Part of a small language model's weights.
Size: 8 layers, 68.5M parameters.
Training: a variant of Muon for these matrices, 8500 steps.
MLP neurons of a small language model. Each row is named by its layer, matrix (gate and up: input weights; down: output weights) and neuron, and shows model dimensions 256-351. Each number is 128 + 32 x the weight over its row's rms, rounded and kept within 0 to 255. A neuron's up and down rows have the sign that makes its largest values positive.
After each neuron's rows, "fires in" lists the words (lower case) most often at its 100 highest values on Wikipedia text that the model never trained on.

L2.gate1702 [ 79 118 145 125 144 181 135 120 167 181 124 123 131  71 157 142 165 152 128 195 107 125 128 167 122  81 207 137 121 106 132 116 123 143  96 151  78 163 115 175 122 135 146  90  52 134 135 141 149 145 119  98 137 116  81 115 128 127 102  69 112 158 157 121 209 149 165 115 170 144 149 125 168 100  78 101  99 135  70 119 129 130 168  97 160 129 104 136 107 161 141 186 162  91 126 118]
L2.up1702 [173 130 142 211 203 144 177  73 127 145 135 184  87 139 147 151 150  77 132 193  93  98 161 171 113 149 130 156 118 139 130  93 106  96  89  89 114 147 192 187  90 120 109  85  93 183 130 129 106 202 145  89  96 129 140 135 174  86 148 112 115 144 169 138 142 130 166 145 194  91 142 103 134 145 166 133 128  88 157 132  73 126 137 141 164 150 107 120 132 118 104 162 134 139  62 110]
L2.down1702 [144 127 125 140 134 138  89  92 118 109 170 143 148  95 122 159 141 134  66 123 136  91 147  80 105 118 127 131 116 110 108 151 127 149 129 148 145 104 122 104 101 184 102  91 156 117 143 149 103  86 156  84  98 116 112 109 105 166 130 179  89 102 109  99 125 175 193 124 151 157 106 124 120 155 120 150 109  94 135 158  92 200 207 141  99 112  89 153 148 120 138 100 115 106 109 130]
fires in: "it", "that", "his", "him"

L2.gate317 [ 88 130 159  51  71 165 131  81 158 125 132 132 111 154 108 165 125 134 115  89  95 140 138 129 140  50 148  95  93 126  28 180 178  89 183 111 120 159 131 190 112 170 119  90  85 112 157 113  67  84 138 118 115 120 111 134 172  72 141  72  96 106 134 144 182 174 142 113 119 143 129 103 143 113 145 134  90 128 139 137 110 165 116 169 120 135 117 135 116 116 125 122  86 167 153 144]
L2.up317 [137  93 116  86 135 126 126 195 130 122 153 151 141  67 133 102 152 139 168  71 143 125 122 137 133 160 163 106 146 167 177 161 112  90 198 106  84 155 126 137 137 132 136 135 171 119 110 119 156 134 141 148 170 149 155 112 196 117 127 131 144 189 179 115 170 106  93 184 152 155 188 195 123 148  89  66 174 174 139 127 145  95 136 155 144 114 161 142  47 181 152 139 186  86 115 131]
L2.down317 [ 92  91 189  98 178 125 125 144 143 174 148 143 123 122 172 104  66 106 162 129 117 179 125 138 114  99 133  71  79 194 178 213 185 161 214  95 104  89 181 106 147 152 139 111 167 101 148 146 152 144 126 149 102 128 150 119 108 153 134 125  68 115 104 146 216 136 162 101  71  70 157 138  96  88 129 130 134 100 116 138 160  85 138 131 108 117 119  85  56 145 143 133 149 119 156  99]
fires in: "mr", "mrs", "dr", "st", "colchester", "sir"

L2.gate658 [113 150  62 156 156 120 177 174 125 107 140 118 111  82  81 121 118 129  48 125 158 113 173  73 116 100 143  70 148  72  72 146 107 125 122 105 151 137 157 166  89 142 114 158 133 149  97  91 116 165 118 145 119 116 153  62 144 127 166 121 121 111 109  84 113 136  79 125 114  95  89 171 150 112  78 174 129 135 193 158 150  50  97  87 134 164 145 144 159 151 113 173 118 118 132  85]
L2.up658 [145 173 125 182 140 115 116 156  64 202 107 103 100  99 100 158 136 187 134 123 181 171 121  78 159 115 140 111 146 180  97 140 122 119 171 114 199 164 117 103 122 113 109 103 146 187 125 151  89 128 129 156 161 115 149 116 144 161 135 221  93  91 101 123 138 159 101 130  82 107  86 175 135 101  82 141 109 131  93 125 113  83 140 143 150 158 133 136 147 143 134 130 161 117 191 117]
L2.down658 [118 131 131  99 142 105  90 133 131 130 144 104 143 135  54 127 180 121 140 194  94 108 204 108  75 165 180 180 117  97 174 139 104 102 107 123  84  73 140 111 117 129  84 122 115 189  55  99 154 138 138 172 154  94 161 126 145  92  70 106 106 171 108 177 104 112 162  83 197 162 138 104 136 108 163 117 103 141 174 104  52 167 152 128 104 174 128  89 140 109 103 122 161 124  89 116]
fires in: "as", "like", "from", "including", "include"

L2.gate857 [108 131 171 119 146 119  71 118 126 113 128 165 123 111 128 135  91 131  73 118  89 118 212 166 109 108 160  78 116 170 112  69 120 153 111 136  81 110 120 160 149 127  63 128 139  92  90 103 140  49 139 123 130  90 104 151  89 166 140 179 179 131 116 116  83  96 107 117 151 146 152 104 191  79 144 176  90 139  39 124 117 149 122 102 128 142 110 135 147  52 122  98 112  74 111  89]
L2.up857 [106 157 141 176 140 138 169  91 152 128 130 116 142 128 136 152 115 105 154 112 150 112 100 129 148 169 117 134 138 149 199 157 143  95 179 139  98 127 162 146 172 137 190 182 155 165 125 105 126 173 126 115  80 162  96 125  99 130 136 120 113  96 136 214 118 135 193 138 163  55 130 140 121 155 138 171 130 134  94 145 149 180 120  98 112 136 131 144 211 104 138 146  84 116 139 125]
L2.down857 [143 143 135 105 117 119  89 195 124 154 115 141  85 134 146 152 144 173 137 120 144 118 176 143 151 125 137 165 155 136 103 143 105 151  67  83 132 142 119 139 143 151 122 131 113 188 149 121 100 106 160 125 160 161  58  99 113 102 174 102  96 119 104 127 147 149 133 140  74 172  92 154 148 150 121 125 169  98 141 159  47  91  63 157  97  99 178  70  96  86 168 161 165  88 130 131]
fires in: "of", "february", "march", "january", "after", "may"

L2.gate325 [100 147 149 116 128 187  93  69 123 100  89 167 157 117 142 202  58 149 124 148 120 101 105 190 133 109 113  95 128 138 100 150 101 116 155 234 102 112 138 106 119 187 131 142 135 133 113  63 153 101 123 166 122  89  97 141 108 100 126  62 100  83 118 201 115 163 148 122 134 145 162 115 180 116 142 146 107 107  88 146 146  54 123 121 143 101 173 137 133 149 112 167 167 137 153 137]
L2.up325 [121 126 114 143 123 174  86 100 109 137 157 115 218 101 135 136 149 152 163 131 158 142  61  99 130 179 125 124  82 159  81 158  97  54 137 153 101 131 199 143 148 128 129 147 142 123 127  90 128 132  94  81 135 108 119 104 166  74 125 134 188 120  54 172 108 111 111 130 103 110 140 102 158 150 110 152 120  49 173 121 113 119 128  83 122 128 117 110 107  94 174 164 117 105 150  93]
L2.down325 [ 73 108 169  98 183  67  84 119 173 124 184 161 107 134 127 157 138 131 118  80 100 112  92 106 168  99 175 137 126 118 178  84 125 173 100 138 149 181 146 125  96 151 120 185 185 153 161 105 163 159 139 119 130 127 156 196  77 105  93  55 141 123 138 174 155 124 157 110 116 127 186 122 123 156 125 197 149 165 144 138 133  34 113 133  89  98 108 195 126 168 173 129 173 147 119 172]
fires in: "of", "contains", "s", "containing", "includes", "to"

L2.gate50 [136 135 136 105  94 139  96 162 142 156 166 197 163 102 144 136 139 113 103 180 104 142 142 167  81  79 171 137 104 173 119 151 140  76 151 126  74  73 143 220 148 121 120 106 143 160  95 125 111 110 153 171 183 144  68  99 163 136 163 105 132 135 112 170 140 174 111  78 159 132 140 135 131 161 122 144 125 121  70 114 124 160  95 172 168 120 161 115 137 124 113  19 112 119 143 166]
L2.up50 [162 135 151 160 135 152 133 146 179 103 119 179 105  84 126  75 163  93 125 119 114 124 141  86  87 130 150 154  61 157 155 101 173 124  94 158 124 123 146 132 123 120 121 160 146 100  80 148 146 159 199 178 181 106  90 166 119  94  79 193 167 122 118 193 111 194 171 148 155 149 155 100 135 135 120 144  86  87 128 139  85 179 151 110  86 135 106  96 109  50 105  43  87 145 165 139]
L2.down50 [107 107 159 124  87 161 166 187 166 113 161 139 112 161 141 172 129 113 111 137 112 172 122 150 109 124 121  93 125 122  77 105 145 108 116 122  84 137 121 159 155  94 158 135 142 136  88 115 148 113 145  70 166 173 136 168  85 176 155 139 149 104 126 151  87 128 153  99  73 136 164 115 135 102  80 166 135 154 127 134 172  73  96  88 207 115 145 129 104 115 107 144 110  79 147 107]
fires in: "of", "son", "brother", "children"

L2.gate651 [127  82 144 171 156 159 101 188 102 116 118  83 188 119 127  98 148  85  88 168 139  68 206 170  99 115 163 144 141 114 130 172 113 165 185  91 120 136  38 154 203 139 108 130 166 151 134 135 109 134 110 116 126 122 140 101 125 185 156 124 131 112 126 167 103  62  60 149 148 128 142 109 127 116 115 153 112 134 145 135 108 127 107 146 149 145 103 157 110  65 128 155 137 136 122 145]
L2.up651 [107 101 107 135 137 121  90 155 132 186 159 105  75 150  87 105 145 142  88  79 125 114 124 162  80 155 178 119  67  56 159 153 131 119 106 137 180 160  89 166 169 128 151 143  55 134 165 116 106 149  96 143  90 120 158  27 124 170 193 135  94 119 134  89 125 155 139 242 130 127 147 121 168 133 120 164  64  96 125 148  65 125 132 144  98 124 101 111  49 107 129 171 184 136 158  64]
L2.down651 [102 130 173 134  74 129  84 133 141 100 142 102 145 123 123 165 128 167 108 170 230 103 207 107 113 167 168 102 133 104 130 106  85 146 175 124 129 124  95 138 202 128 155 145 113 123 139 129  88 154 115 127 162 179 158  95 113 189 101 146 131 142 145 124  61 115 108 161  97 129 136 134 130 140 135 123  60 137 138 186  88  92 123 162 216 149 160  65 120 143  84 144 171 163 121 161]
fires in: "not", "only", "no", "t", "too"

L2.gate866 [122 123  90 142 162 162 126  93 167 128 104 123 196 138 170  92  96 113 134 138  87 145 135 156 109  72 134  94  96 103 144 148 177 145 169 160 176 107 144 138  99 108  92 148 147  51 124 136 104 144 103 173 167 109 100 122 117 133 159 160 134 135  92 112 122 117 132 106 119 212 105 179 118 138 134 121 143 149 169  78  92 115 100 170 172 160 166 131 117 136 132 187 123 135 186 141]
L2.up866 [152 109 116 107 141 175  98  96 124 127 120 141 123  76 100 124 108 116 158 169 107 181 128  81 142 117  83 100 175 101 147 129 149 152  72 148 100 153 133 160  96 141 170 154 117 113  99 107 143 150  99 116 153 137 129  94  85 109  98 126 105 158 141 158 132  97 170 103 154 153  72 112 147 150  52 126 118 147 166 116 111 131 131 111  89 101 125 105 144  68 144 185 153 101 126 107]
L2.down866 [144 102  84 151 115 149 116 123 164 121 107 151  99 154 161 140 182 169 139 143 136 111 132 171  82  64 140 110 136 158 144 125  90 159 127 124 153 117 218 124 122 107  96 140  98 130 103  80 168 181  42 156 158 112 147 150 170 146 152 137 151 142 131 137 112 138 163 140  92 124  63 126 100 179 105 143 115 154 146 124 127 125   1 187 163 156 162 158 133  95 166 158  66 112 108 109]
fires in: "international", "united", "national", "professional", "sold"

L2.gate708 [124  60 150 175 126 101 132 208 141  91 201  96 128 146  58 128 151 129 108 140 129 127  87 134 112 118 163 120 112 157 163 121  53 131 104 154 131 105  67 162 181 140 165 139 149 117 138 138 117 139 143 164  35  99  83 137 110  85 150 137  80 130 162 135 119 148 117 161 131 148 106  77 101  99 138 144 100 175 127 133 178 172 169 108 136 147 113 163 207 131 109  67 168 134  64  81]
L2.up708 [173 104 173 123 121 161 131 170 117  79 127  95 137  92  74 137 118 131 118  94 174 162 144 145 104 115 121 161 140 205 154 139  98 111  91 115 188 108  91 193 134 152 158  92 191 125 119 171  91 132 118 134 106 126  98 136 172 100 124 104 110 142 112 147  69 147  76 146 117 135  92  97 105 116 121 154 144 203 133 140 176 165 135 120 164 133 114 139 176 107 139  65 210 146  91 140]
L2.down708 [100 127 186 122 150 144 119 165 118  90 133 111 155 143  92 126 176 138 140 173 138 175 182 102 154 183 145 185 147 192 134 163 139 126 129 180 112 112 128 144 165 155 128 159  90 116  97 151  85  86 108 120 107 143 157 114 121 103 160 116 121 101 100  89 129 125 124 163  87 149 161 145  94 142 147 188 146 192 162 149  86 119 152 137  99 173 118 123 136 146  79 163 138 165 140  91]
fires in: "film", "movie", "films", "video", "tv", "media"

L2.gate1477 [142 152 126 163 189 126 142  80 167  90  70 110 106 106 124 145 120 129 122 106 185 124 175 215 114 100 103 109 150 128 111 150 112 173 126 161 151  99 167 138 135  88 121 109 135 152 156 164 183 105  82 154 113 113 161 111 171  76 115 119 162 127 189 117 115 173 173 111 149 174 126 173 179  69 106 121 131 128 113 170  79 134  67 140 121 160 174 105 156 123 118 160 153 121 155  92]
L2.up1477 [121 141 104  98 129 162 122 115 173 127 116 179  99 128 148 113 105 105  92  93 171 158 166 180  72 122 151  74 129 128 139  97  75 167 105 127 155 197 184 144  96 105  88 116 119 221 123 122 126 146  63 131 182 137 111 109 255  82 130 178 108 138 183  82 131 123 149  99 121 156 112 131 113 117  75 133 159 129 127 197 110  99  85 151 127  91 106 107  83 156  65 177 182 190 179 127]
L2.down1477 [128  88 160 115 140 162 154 119 131 132  93  78 124 135 121 123 120 170  62 141 161 123 159 161 117 107 188 119 115 189 139  71 140 149 153 158 117 111 140 135 171  97 154 128 159 143 131 167 161 129  93 121 120 114 109  42 127  97  60 132 178 115 145 118 117 154 115 136 162 143 137 122 121 107 165 120  94 120 111 158 108 129 106 172 163 152 133 115 180 119 133 165 137  88 154 126]
fires in: "international", "county", "military", "professional", "royal", "youth"

L2.gate182 [144 168 167  83 120 129 210 138 158  87 160  99 131 149 166 105 122 165 153 179 100  93 165 161  95  87 131 103 164 157 116 152 158 127  82 144 160 189 121 145 149 158 143 147 147 122 133 126 106 123  78 143 112  83 175 166 123 168 150 129  99 108 130 169 102  89 117  73 113 112 168 139 137  73 143  85 126 129 125 101 128  99 200 106 114 112 129 129 152 174 140 134 125 149 111 135]
L2.up182 [121  89 176 144 140 151 140 182 136  82 140 123 116 182  88 126 136 119 117 208 130 107 183 162 138  90 113 160 128 129  79 127 145 118  93  83 190  77 152 154 116 122 137 104 116 110 124 172 101 169 128 165 121 114 195 158 137  98  95 140 103 155 139 114 169 178 193 104 132  58 123 166 100  59  81 172 156  99 174 110  94 166 145 118  64 151  74 117 143 175  92 146 134 131 103 140]
L2.down182 [140 191 175 113 146 121 219 188 145 100 192 128 193 218  83 131  77 110 178 126  99 122 182  91  58 152 110 126 118 130 105 146 138 100  85 158  95 167 106 130 155 135 127 119 155 153 115 141  96 113 126 116  72 171 108 118 193 128 114 132 158 119 119  75 130 147 157 125  88 126  92 190 105  67 142 114 145 142 122  99  95 130 123 107 141 135  97 127  64 213 131 151 102 142 141 170]
fires in: "that", "it", "title", "under", "blunt"

L2.gate525 [103 151 156 122 182 145 178  83 107 136 131 168 114 130 141 150 156 133  96 137 107 115  88 127 123 126  86 143 134 213  99  93 111 136  82  81 144 100 145 118 156  84  76 189 100 131 150 126 183 158 103 153 125  74 117 135  96 105  93 120 205 144  81 122 127 161 142 156 143 119 154  81 159 169 170  97 138 144 126 168 162 174 140 197 123  59 130 205 131 118 150 108 144 114 130 110]
L2.up525 [112 146 153 137 151 159 119 161 159 137 124 162  63 137 160 201  94  87 143 136 105 165 143 173 142 151 115 161 112 184 153 154 122 163  98 108 193 130 165 114 117 126 132 110 158 172  88 110 164 180 169 130  81  98 118 108 114 113 124  96 150 153 115  61 190 131 124  95 124  97 146  85 196 147 130 139 149 111 160 131 138 159 136 141 117 128 116 189 143 115 178 103  71 104 158 132]
L2.down525 [105 112 138 170 193 118 178 109 149 149  72 153  85 101 135 166  61 109 154 152 134 153  96 113 127 127 111 118  92 248 117 110 162 124 107  96 134 132 171 157  99 136 166 205 140 166 135 150 141  94 129 145 118 125 153 101 151  75  91 118 204 153 120 157 108 108 108  58 125 170 132 107 156 142 145 139 142 148  91  88 197 174 101 125 148  70 198 129 199 128 145  91 103 113 164  67]
fires in: "lord", "father", "son", "commander", "chief", "king"

L2.gate1057 [ 97 149 175  97 125  91 123  84 178  52  83  85 150 103 111 117  69 106 102  55 136 133 132 171 148 115 170  96 116 166 151 132 154 100 100 142 148 105 101  76 113  85 167 122 136 109  99 158 100 115 178 161 134  89  87 146 116  96 136  70 125 112 103 139  42  70 145 186 122 133 152 143 159 189 158 148 121 103 120 143 165 158 132 170 125 147 150  76  99 127 145 195 142 119 115 151]
L2.up1057 [126 107  85 126 127 184 111 140 150 123 116 201 137 118 105 148  89 140 134  84 121 128  82 115  86 165  98 154 137 167 245 125 136 107 136 111 164 111 112  97  40 108 145 152 127 135 126  82 148 141  99 147  75 126 137 158  95 107  99  84 141 110  70 123  99 114 160 122 138 118 128  93  97 178 171 129 145 102 144 141 188  90 119 117  94 114 161 104 148 118 119 190 153 134 128 133]
L2.down1057 [ 94 127 153 179  68 107 131 178 129  44 128  75 106 218 141  96 124  78 143 120 101 101 128  88 160 129 127 128 186  87 100  83 166 128  64 118 111 103 132  87 133  81 104 153  98 177 113 141 113  73 109 141 134  96 122 162 161 165  90 119 155  82 160 146  83 183 126 157 112 188 124 124 109 126 146  94 176 113 128 219 152 186 179 172  87 180 169 173 129 119  51 136 127 132 147 116]
fires in: "on", "in"

L2.gate45 [126  82  60  87 104 171 130 137 104 101 131 109 107  84 120 109  89 175 144 124 189 137 120 124 132 111 141 133  74 156 174 135 205 116 109  94 165 124 105 195 137 149 183 149  94 146 165 168 145 181 174 105 130 109 114 115 124  73 177 166 140  86 115  69 141 127 128 143  78 133  86 167 127 166  97  89 156  80 108  95 101 128  81 138 134  89  92 153  92 115 157 133 133 164  84 101]
L2.up45 [174 100 108 111 150 115  95 169  57  88  77 115 152 156 163 153 156 127 140 152 139 116 140  50  96 136 159 146 111  87  97 102 145 109 167 111 131  82 161 108 207 134 132 162 154  94 141 144 104 111  97  88 105 147  96 131 101 157 137  82 196 112  28 116 122 186 122 129 129 127 144  93 135 158 140 136 124 180 110  93 106  92 102 155 111  63 177 136 126 117 133 155 136  94 113  68]
L2.down45 [110  78 130 132 150  79 111 164 117 121 150  87 127 162  74 159  90 153 164 168 189 125  79 107  31 130 134 130  87 133 133 148 195 191 126 172 127  70 150 164 139 165 135 110 128  97 145 146 169 155 144 193 151 169  90 191 129 111 168 134 187  52 151 100 116 147 104  85 127 182  90  99 100 158 188  93 117 161 110 146 166 130 128 154 160 147 131 181 130 149 194 174 136 158  90 108]
fires in: "national", "state", "states", "passed", "federal", "natural"

L2.gate396 [141 119 154 178 104 165  79 161  74 145 171 121 143 133 117 107 127 112 140 134 169 175  86 112 173 190 156  94 139  55 142 141 122 118  73 100 127 123 167 133 120 216 106 125 163  92 122 108 189 154 113 121 136 166 119  90 155 108 188 132 175 132 143 110 152 114 150  87 172 160 161 147  97 181  98  88 149 190 133  72 171 124  97 114  80 119 160 141 175 177  87 139 129 115 144  80]
L2.up396 [ 46 130 157 110 138 158 105 104  79  90  99  79  96 160 198 113 115 121 120  93 157 175  76 126 131 102 138 126 125 182 157 117 151  74 150 124 137 104 137 117 137  74 127 124 110 167 150 159 136  94 189  99 168 118  56  77 131 105 162 155 135 112 132  47 157 209 161 116 142 142  86 111 163 102 151 118  81 115 149 115 151 119 127  72 118 111  82 177 157 190 153  83 114 117 137  76]
L2.down396 [130  98 142 137 139 109 214 138  97 117 142 114 113 174 133 159 106 137  95 142 114 164 128 165 109 181 148  81  71 122 126 104 143 106 129 111 169 139 169 131 102 191 137 115  68 117 201 187 100 123 133  69  80 165 125  77 132 113 168 100 159 161 150 106 167 165 154 109 159 187 141 144 113 113  71  76 165 148 103 136 170 138  91 161 131 133 130 193 157 137 159  92 159 166 165 109]
fires in: "national", "anti", "central", "general", "local"

L2.gate1018 [119 129 106 151 117 143 174 121 141 107 192 105 132 112 155 194 137 149 140  90 113 110 134 137 105 147  71 125 133 103 122 150 190 105  97 101 196 135 102 141 146 165 168 150  84 219 172 110  95 154  84 175 153 108 136 131 129 174 132  76 136 178 121 120 159 139  99  81 128 144 177 135 118  76 153 136  96 134 106 111 119 189 111 150 154 127 180 180 119 159  71 113  92 114 143 158]
L2.up1018 [129 110 140 122 106 135 186 110 126 127 141 122 202 112 136 130 143 165 147 100 122 107 128 111 146 108  79 173 184 125 180  94 148 152 104  81 139  80 127 123 133 138 155 123  93 164 223  66 103 187  82 108 135 126  86 143 126 115 149 112 134 163 154 124 144 205  72 160 104  85 155 120 159  78 150 111 112 154 113 131 130 197 131  77 185  92 175 127 108 107 114  96 104 112 135 125]
L2.down1018 [168 138 154 122 168 137 107 132 190 151 141 124  60  33  90 122  90  67 103  89 106 107  85 122  90 121 119 133 116 160 142 158 190  83  97 102 161 140 167 157 128 121 140 159 144 199 106 123 101 129 133 125 143 110 101 129 113 108 159 118 115 125 163 184 148 134 112 113  74 114 109 117 123 186 172 128 146 134 122  86  85 165  80 136  99 124 103 138 112 109  81 127 153 114 167 179]
fires in: "spanish", "de", "french", "city", "vice", "english"

L2.gate822 [158 138 145 124  75 122 107 106 123 116 106 201 147 108 131 103 143 118 107 107 132 146 136 177 186 156 109 109 109 157 124 127 167 130 149 135 135  92 101  88 111 188  82 142 126 162 172 186 113 117 131  98 132 136 148 156 146  98  59 171 118 119 199 175 166  94 147 144 182 141 111 128  70 146 150 130 132  87  96 105 179 140 170 148 141  96 122  82 157 120  98 106  96 158 190 135]
L2.up822 [116 156 162  74  92 147 147 134  74 181 144  98 189 152 105 134 161 138  99 122 138  83  71  90 201 154 129 126 125 134 157 174 108 112 147 146 175 125 135 155 174 160  85 131 133 131 125 157 134  98 110  91  93 146 112  79 139 133 159  85  77 128 164  96 163 103  74 131 211 179 129 171  85 171  91 151 144 118 149 187 159 192 105 142 165 145  87 107 106 105 179 126 107 165 106 144]
L2.down822 [126 140 165 105 162 111 182 170 142 154  94 229  91 127 157 113 125 125 156 112 104 201 109 175 119 128 160 151 125 117 118 100 132 136 151 118 145 139 136 163 125 135 139 123 116 126 144 164 123 113 161 117 113  67 145 147 162  65 154 140 107  92 122 126 144 113  73 162  94  94 140 134 191  88 108 136 130 124 138  91  82  54 132 129  71  70 117 110 158 105  61 170  92 143 143 119]
fires in: "of", "off", "released", "from", "on"

L2.gate1179 [ 67 159 153 140 133  99  97 194 152  57 182  94 151 125 106 133 207 117 144 174 144 116 109 165 103 145  59 141 188 153 133  51 104 116 123 137 188 127 121  91 147 218 156 148 140  91 115 107 119 122 182 105 111 104 154 131 113 181 149 178 128 108 130 113 132 137  94 176 157 129 197 162 164 125 114  84 161 134 127 138  92  93 177 150 132 157 156 140  83 113  96 126 121 140 147 148]
L2.up1179 [133  94 144 135 149  86  78 111 146  76 122  62 145 161 134 121 122 106 134 125 137 117  99 160 102  96 116  82 105 126 125 106 128 153 116 173 100  80 118 154  86 140 123 100 124 120 159 126 189 118 162 151  55  86 102  64 133 148  88 101  97 135 191  71 161 164 154 150 127 169 155 167 129 148 139 116 141 135 117 137 116 102 176 136 167  93 150 131  68 120 196 106 126  99 129  97]
L2.down1179 [177  91  82 124 109  95 127 137 146  94 184 139 136 160 112 126 188 120 132 146 217 149  80 122  90 116 163 153 124 109 150 147  67 167 120 145 125  71 100 112 132 129 137 131 107  62 111 136 152 137 119 160 100 133 161 146  68 165 130 154 102 125 150 114 141 149 112 161 140 179 175 142 119 108  88  99 152 118 141 161  98  64  77 144 106 170 139 163 166 101 150 123 117  79 108 163]
fires in: "league", "nl", "al", "mls", "fewest"

L2.gate456 [124  61 128 113 131 148 112  94 162 138 152  90 103 163 154  85  77 135 127 138 154 124 180 111 145 150 204 111 101  90 174 101 125 169 128 131 125 117  84 148 133 121 165 151 108  77 121 193 119 148  92 160 103 109 174  86 150 150 113 109 116 129 119 114  97 152 104 110 138 144  84  83 155 108  82 107 126 147 100 168 122  86 102 157 141 144 180 142  83 166 135 107 182 113  73  97]
L2.up456 [154  87 109 154  77 131 124 129 177 113 189 129 128 142 152 126  54  92 126 122 169 130 118 159 147  94 117 111  61 105 149 133 187 121 124 180 117 165 146 143 153 107 131 178 124  89 125 110 125 138 163 178 128  70 156 160  96 113 127 120 144  95 110 116 174 125 115 136 119 109  75 162 135 111 118  65 147 118 124  96  92 134  98 133 131 115 171 125 148 157 160  93 107 113 143 123]
L2.down456 [158  68 100  86  91 117 159  93 136  90 153 107 138 102 192  86  70 155 133 156 109  88 114 205 202 120 119 135 110 103 123  97 110 183 122 203  94 125 105 127 155 124 132  98 146  68 141 114 101 159 107 144 101 106 194  89 137 148 142  92  94 108 188  73 153 156  88   0  88 140 132  71 122 145 159  86 128 151 143 127  93 123 167 172  89  98  92 129  52 244  93  83 145  91 154 100]
fires in: "to", "can", "could", "not", "t"

L2.gate123 [115 193 134  86 137 108 123 124 107 115  55 105 148 147  82 157  86 134 137 158  99 120 145 164  82 137 116  98 159  77  66 151 175 112  78 147 111 158 172 170 149  98 152 109 105 177 167  70 123  86 161 140 132 121 149 113 150  85 187 129 129 107  51 134  84 143 124 150 109 163 142 145 127 160  93 129  70 128  99 173  94 120 114 127 183  39 169 130  83 128  98 146 115 105 153  76]
L2.up123 [160 141 170 137 160 139 116 109 123 146  68  50 141  76 139 174 137 189 134 202 116 127  93 151 127  77 131 124 105 121 106 151 140 166 128 154  99 116 142 143 140  99 148 139 144 169 196 111 169 148 146  82 105  90 119 159 154  82 153 155 119 175  98 152 196 146 153 118 135 151 163 150 109 123 104  96 103 153 125 160 133 153 141  99 212  76 158 129 133  95 151 114  88  92 115 144]
L2.down123 [150 146 160 126 145  80 144 129 130 100 149 119 126  76 128 171 117 143 142 127 145 164 123 124 147 160 151 158 110 124 129 188  98 141 152 109 105  84 138 173 106 134 119 133 124 162 104 118 143 133 121  81 178 131 198 127  92 178 180  99 144 150 186 126 104 161 113  76 170 143  57 105 106 169 127 111  68 148 190 181 158 131 151 143 146 105 125 164  84 143 109 105 152 135 126 110]
fires in: "like", "to", "with", "from", "as", "alongside"

L2.gate1447 [130 168 110 178  63 114  92 167 141 124 122 143 147 138 112 111  83 139  56 135  48  52 143  98 144  91 168  79 142 101  84 122 109 148 122 155 135 116 175 141  96 106 138 136 156 154 119 152 141 125 121 122 127 113 137 134 118 106 173  86 167  88  97 149 165 131 158 169 129  45  85 163 140 158  99 161 156 173 143  92 139 161  72  94 126 166  89  53  79 114 144  64 119  94 138 160]
L2.up1447 [128 122 176  69 108 180 156 178 110 153  97  71  88  61 142 125 103 143  68  94 149  99 116  61 141 106 123 135 141 138 172 100 164 175 150 151 124  87  97 162 168 159 127 120 129  97 120 139 140  86  97 135 101 113 158 166 111 169 123 110 121 119 129 154  95 160 174 134 154 158 170 108  85 126 161 167 138 141 136 110 147  92 128  72 158 120 159  61  82  75 137  93 120 132 138 150]
L2.down1447 [134 120 126  95 162 124 118 119  80 166 112 109  71 139 106 161 119  93 174 170 143 210 163 110  95  98  85 163  83 124 118  70 210 114 113 166 149 104 133 123 123 112 159 129  70 161 141  96  60 129  89 167 179 112 161 129 112 137 177 224 139  91 102 154 134  96 118 108 106 102 131 114 156 179 157 197 119 181 144 133 148 148 102 112  56 153 186 109 147 148 112 103 140 164 167 118]
fires in: "women", "children", "wife", "born", "brother"

L2.gate604 [126 147 182  79 156 109 150 172 116 149 101 147 108  69 115 170 117 161  55 107 134 135 109 130 207  99 137  95 108  95 185  95 161 178 170  91 146 164 136 139  98 134  68 129 108 147 126 160 157 161 124 137 127 130 116 174 124 173 145 147 146 155 229 100 125 165 142 175 120 131 137 150 110  73 105  91  55  83 161  93 135 103 152  84 113 127 100 142 142 114 184 125  83 137  94 112]
L2.up604 [ 97 166 182 161 137 125  32 103 156 134 142 128 152 128 129 164 132 102 162  84 121 128 165 146 137  77 165 117 144 123 198 172  81 147 143  82  68 104 162 133 141 123 107  91 104 135 133  94 112  98 149  80 125  52 151 113 108 127 162 125  95 131 132  84  85 166 139  87 163 103 112 122 129 135  40  99  78  87 139 161 114 155 124 143 141 180  85 141 119 155 140 167 130 131  79 164]
L2.down604 [174 125 121 148 157 143 139 127 133 176  85 139 166 102 145  95 101 165 139  65 127 150 149 117 194 123 150  98 112  81 125 139 127 166 106 180 135 117 129 147 117 157 141  89 116 121 124 186 175 163 150 151 184 104 133 129 129 143 149 104 133  67  84 133 163 130 108 127 108  98 128 109  87 128 111 109  92 139 140  97 160 170 144 139 133 162 131  93 123  96 119 126 114 134 102 121]
fires in: "united", "of", "tactical"